Weights of a small transformer language model: vocabulary 27640.
MLP neurons of a small language model. Each row is named by its layer, matrix (down: output weights) and neuron, and shows model dimensions 352-447. Each number is 128 + 24 x the weight over its row's rms, rounded and kept within 0 to 255. Numbers have three digits each. A neuron's up and down rows have the sign that makes its largest values positive.
After each neuron's rows, "fires before" lists the tokens most often just after its 100 highest values on Wikipedia text that the model never trained on.

L2.down900:148154103138106088091109124141133131124093114137120148138150128125121107097119155126147118135124125143124117137169101095159139142177120221119156127137145070158087144100109175133125154084140126116115124096147149086148146080082125062120155150120151136150117118152089137142122145166098121146
fires before: " |"

L2.down575:102111162158144125123122107122130109139122147113127158136118112134140125156132125107084123139117108150137128135155113116112118141107121132113149127146138142136103131139132146106094136077137159137115083144112132152141141121158121147130123116100126118161134098168096122096118128130146129165
fires before: " |"

L5.down967:110145100143102117074105142143161158110126109152135186102128121118111138135132080156151128145165120135129069143096092100091099105107172140088181121131150140147133136133099121069118104124110114145113100151135162159129154126139145102094159143147113132154100127128120146165126116101144148130
fires before: "\n", " The", " It"

L5.down1261:132139129136123142102145109155148161084092144159133128134127100156147130137190141130085152088155147126155119099148134118135139111137175140139105122137145134119133064080136142121154121163135130101151137130148179095098134105142117139155131159098146160086128131125134126106080113143108154098
fires before: " |", "ou", " —;", " Admiral"

L2.down315:153121138117143125069130123180147156102077113161129130173151142115105133117189109143111135125128140140149074117142105138091094137116153134136102144105124123153120129107137141100179124115135136116090182146123152119136124127122147155148152161169169099130118141151138147098144112166128134149
fires before: " |"

L5.down859:084164145118170107148110112164103141139131109075098062095125084142117173137110156103141113135115144148137158136144152112115117126122114148152085157207148107117100092169149171150147148140117140144133155154077079121141108156111117137137062130127108137167124130122138138070117143170113163128
fires before: " |", "|"

L2.down478:147102155124146081114140166152153112172136144138097113160162094146134139108133132118132158143148154156181096104140107153111092137082107133089127139130104163141122131164113126141114125127128181104124091118138140138124091120172158134121119092102114154177117140110136156094113152149152142116
fires before: " |", "),", ":", "\n", "–8", " –"

L5.down1181:134128140119118132103203133128161129135153127122102109180106175136125124159131130121160137125120151095097111101110136107129069099087133151168129141136172151169093097133110127103165122167182112141153110149112122169148115159128187138104097184120144110125143120166138129126125089106111145120
fires before: " |"

L5.down577:101140090131106125126139175104140127110185067127163142146120097113087108131110117161155120102151170132113088125136101080127111094133135105116157131155140167069146157123115116122131095098090147089122116121103153142117128174134122098088131129123127147111151124120140131146146076089058124135
fires before: "\n", " The", " His", " He", " It"

L2.down105:125108137145147114146122114157144157138139144130126149097147146097096147162078113090131117124125153112130098114143172115109147098104116133138139135136145113079115106134174135086156141116084134108147123121129109096118156102136151092091114112126158172121158112191118131106081100171117109122
fires before: "\n", " |"

L5.down453:111133115154164147137122113146109170090126151115131150102142122141130099125154187127091152104126137115126131131125147149126080131119100106126132106146132114136171165104092155119108126141095182109110152119111111112152129142153132144113126126149137133155133147131124083135136141145108095147
fires before: " |", "|", "\n"

L5.down443:146106140128123109089108127127120123113140144120125165160155119148088131178139051113099088143087163128150122158118170138131146137118140138137100112118121135156085127083126121132137137132149099137126103104103130146076130127107119158111120146111111116138098153110137147152111139178127125160
fires before: " |"

L5.down596:151117130111143118124178157119137148109172112085167118124157135106125171132115128143154163153115113105169148110115130099107153131121136103111122145117165138121136163156119167119128134120089074142104099163126130164081158127122144140135135135126158157132122149113135140167192137112136129118
fires before: " of", "\n", " at", " from", " to", " for"

L5.down164:117104131085168130135085117111131149099119069141128140125157101176155172166140090121075152124112150103135113152147146111123119100112142117178122135111149066132126110185107122134124120167125073147116105137131107111148112090150102135124132104118128109129121149134122112153138163125143162128
fires before: "\n", " and", " as", " in", " of"

L5.down182:132166133080104146128112086183159099124111128112174106140141098124143159123149134118160092140131124140112142141075124083088100130117156173131138103130116115162112125114130135113196127125121146121149153121101134137091118127135153113156129147131150125114182120088136154125143135122114127093
fires before: " |", "\n"

L2.down1279:122087100155123133091126101136133168125092162119118110149128111125122078131141149131166123152174159140125100126081047084157181126152139094122131109122119150084106142111164106126173098103103145128165081117122096127151138109112158120118116105152179152136115087122139162139129121131106112139
fires before: "\n", " is", " The", " and", "-"

L5.down907:120139140090098113101115142121093126103109136099128151096115107146121135167105108121137163133112108097093090146104168153135132105095109126143121165146112181111116119085157136156097122113144133134165165150171129134167083140112139145065147135148149169127130151123104086107096130109131146133
fires before: " the", "\n", " it", " that", "-", "|"

L2.down19:153146101128100074109133155105099124103124160130140104139127177125191110105098134124166151109138112130157142125145082111138137127109127140128096132165160155124136150116132164171117108111114134131142139132140106162172143111120161160120158108143130163081148141133139155137109127126142133132
fires before: "\n", " =="

L5.down512:149140123152144117120130142122121112109150119095143128148125134121148103148102158151091134140138145125126127137097113145151147148118141085115129117165110156111128143144114137076128130176110133145129143129127159156122129123100076142136165137159136168114160134114140150138165126116082182107
fires before: " ", "\n", " Qualified", " Final"

L5.down1284:128137130147130129127135126141097150130108139176134112146157137145110137131160131121123135136160099159116136143128172189097102140124122105116114131172158140119113108117160110117104133139085126088138179106179134098129126144113116082120123133133142143090123114083149132126072142136124118134
fires before: " |", "|", "\n"

L5.down411:129116149135129127089137124158153134182183113139126151088118174110094177155200131115186140107139107166126125137094113117097114123145136143127198113118140124122122114125096185106110132097117141172100116123154181130135156129152120104113113155180146115139144132166154182139152122147125084134
fires before: "|", "\n", " |", "',"

L5.down340:182116118126098105172150133134118105128165162123135128149137145155145168142161138137159186127086096088153129138087131103118136142138183118126110181133186112118136094123138136153166104148150136167132112134136127101158103118117153137142186066126118135113161122141118114184120122107109116111
fires before: "\n", " and"

L2.down422:172109131140123107134153125139155120134111126133126138136152127117139099152137120088103128149114131162134112155155120100106122131109119101072110156121108107165140148147127124121104154084116158122118113130126189156118142144132128146112143135123131109151121128171102145160169136134120097132
fires before: " |", " August", " March"

L5.down20:170179120122128106135132131153166140095121135136121099153185129100110155106140159162106119086151104150073133168131173174175121097167148144186173144139147126136137164120117143163123131138096088114130162086110147125127109119168150085074110158122100116147135127143173113130134110169108113141
fires before: " |", "\n"

L5.down977:203131142155151115058130140138117163153104121125089152115107106090136138127140137165144184187145118146084143181157125145134154104108171156151124131110154134132141146114104169148122125142129133088139108160117132165144130123138084126138194143097126136099118120140129176198142100148108103159
fires before: " |", " RA", "\n", " of"

L5.down1049:163110130112106174146114141117111107116097101134093132129128105081163104107097107113111109133138136149165139120085107146128158127120117122079111129144089132184149112131080159103108145134119096164115154137153157136117124171138126137136130144141114151143130175110099142093139162166106159112
fires before: " |", "7", "8", "2,"

L2.down655:129122127146126118167093118146094103129140091152135114106137161167129129129089122108099126125101119140125070123132136153136119151131140122130151139138126082145126134133105133132139137112114159082152117144099131150145172178066128138104139141087076078129135153081150120136182099114128100152
fires before: " |", " not"

L5.down110:107175116150138113132129110143113136106130144122123168084133124107101145120131071155110091135121090158139104163106127167149121123103111113154150133177124140153105178138144121070173138118098108124141121136140141139132151109103158108094135173142109148086122170104169145147099134138130110105
fires before: "|", " |", "\n"

L2.down692:123100169142159121117113127130131140149142168171145114154087122120117132148143101158119094115138158156139116108151105121119146119107188127173122107115151139103111129075130119149139153139162084137112154107117136112135123125135101128157142139154171128133128126120131144124097165137131112087
fires before: " |", " Roch", " p.m."

L5.down1219:159108110131142116098117061103139107117092144091136109116102119128135134167143137148100104148128144162112134130186131062111122136156095105168127141196129138129141106123118096109144142125153143120160103155155098181126141123138119125148111152168166102118125126153150181089104119145126178094
fires before: " |", " were", " in", "\n", "-", " had"

L2.down713:136133126153110140116114100095146159085140094178145123162099170118118115171128094102076141117158127171115106117140119166129131149151144159141138169123109109115042131134159166142104095112132105133123115179088134107140118134106104133076143150098115097135163106182145137171105090112124112108
fires before: " |", " 88", " "

L5.down1341:119176134146126142064149104172132139181102109102129124088158145108143127105112145134140091104176133118142159140096122121145112147145149121132192142161140156119116163141146139108143137103091130129097136135152127146163109114129083093109161125118108123145124137211168099164106122149137135088
fires before: "|", "\n", "-", " Final", "|---|---|---|---|---|---|", "|---|---|---|---|"

L5.down1001:129153148151175107111107154163155130128135084124130129112137132133086094125103173106074131138126079122153122107152109141177135115129152143135122180078158154118104132149165127107079167113132137141159120116148130114107105111125140138124146140149126109109117112168101124119083136164098132155
fires before: " |", "\n", "–2022)", ")", ":", "–200"

L2.down121:134101143133124146112109109094098154124125119136158149116103115150145123142131120069126104108115107117145128112121127138097121132129104143122134127085155142148122108126158191118142147158123068154109085144158147155114174110127144119127147138145094128147180140140094121113131097146032143128
fires before: " |", " (2", "quez", "',"

L5.down1233:088163149130192112125132094174152117024143148098155120149128104097148154155143119119133090144097139089095146156110157102130121122127147144133122107154118121202140124106125139170106126125133116103094102125143133102125099100141123134106065111106130120141138145103171121158149110189108145118
fires before: " |", "|", "\n"

L2.down381:149133168134156124126110087145140134127133111136094145139100153079083126149097134114112133135143131122134143134174140113144165144144158158095161105123105169136141149144122156130124130125123151087120071116124137129137105132126122128116146107148157191175115151124129116105101128143139103118
fires before: " |", "\n", " Brigade", ":"

L5.down65:113131092139139099065173142149098098150108118114175168113099106104126114119073152165117145106167138121132098117102093118136141118139135091141151116130107126107105128105115141127143109124158113149115153143118118139143108146120150131107194099141148097158127157105127169108135096114128164140
fires before: "\n", " 0.6"

L5.down288:105135164126120150152114125138115119104119121121152114111113104114129186161145117099093147056171143106161123093132160127139136122090093126139112114142150123117088120102130120111162113115104159097158181090148105116102150123175095132111124119153161107132131100131123103132125152129126088092
fires before: "|", "\n", " |"

L5.down478:119091061090152103158128134090109144130138110121130076118142058130125145125144118140123115102130131108139134129074126136111171165139166147107116126177141133137125096164098110139169122095163139135107170131135081127168089108087121136148150143105088090075152118130153105144139159150086089140
fires before: " to", " in", " |", " as"

L5.down312:109102103120157137141135086133134118184125118112136161102144134119112141114143151118069141166121118117148106097111138160136117068158121113153136130124095152126133147121146190108165137132114146166119126128140133112136105127107109126145159116130128131154148162137120134118085162141165099159
fires before: " States", " |", " City", " States,", " States.", " Nations"

L2.down501:132159113118177170153106131112163101165120120139129090140124148139148168101131147123106122156117128115155117120143161124138140173109114099142122084164141106141095166139127118106119100110114124138124128126109103148134167121041131088109105128131117161160065087102162145098092145144143130146
fires before: " |", "–19", ":", "–:"

L5.down719:143119122121142125114099123089104146155122102152158135081151121130126118112118136071107139127154161093148140096167137150149126093131174095133152139105154125111140105104103126150136153089178119130141153133127108151134098134138149145115161115120134143119102116175160118108110182172135108121
fires before: " |", "\n"

L2.down103:136157145127109145145132121108114145152133136132185135111148109143148130142158107116146138147114088099154121101115122134119139116129162118148128127123143102102116117115094118146093132107132149154123132168098127130126131149115135142125134114147132142127139118120186112056084160147115075120
fires before: "\n", "=="

L5.down116:090107167153092113102114122149119148155094158062142092099132099116151153111118162108125140137129140126108113177104151161082171175133174146091148129162140108163134134111115133108163123140140124137138143151139112104164085133119073133156155192137173081149075139103139097135119128110119059159
fires before: " of", " and", " to"

L5.down1093:099113159120161106156067108167096154112161133122121141118140152144130143107105137117095075130109145108149115151145149074160157163151156117136132136157137089109124097139136162120161092136110131166136176142145122086127153165106157166104085100143163102150124086162096129166112115126152130139
fires before: " |", "″N", " 100", "-"

L5.down970:127103128099167159117113147095095129112192165113155103139151136146092102131099175116111122124149144176133143170134172148154138119134112110157105146165116128141113107092133091104110137092131152159133093125117078108130163135148110137120119144179117112166161079125088160082145129130093130132
fires before: "-", "ent,", "|", " ", "\n", " the"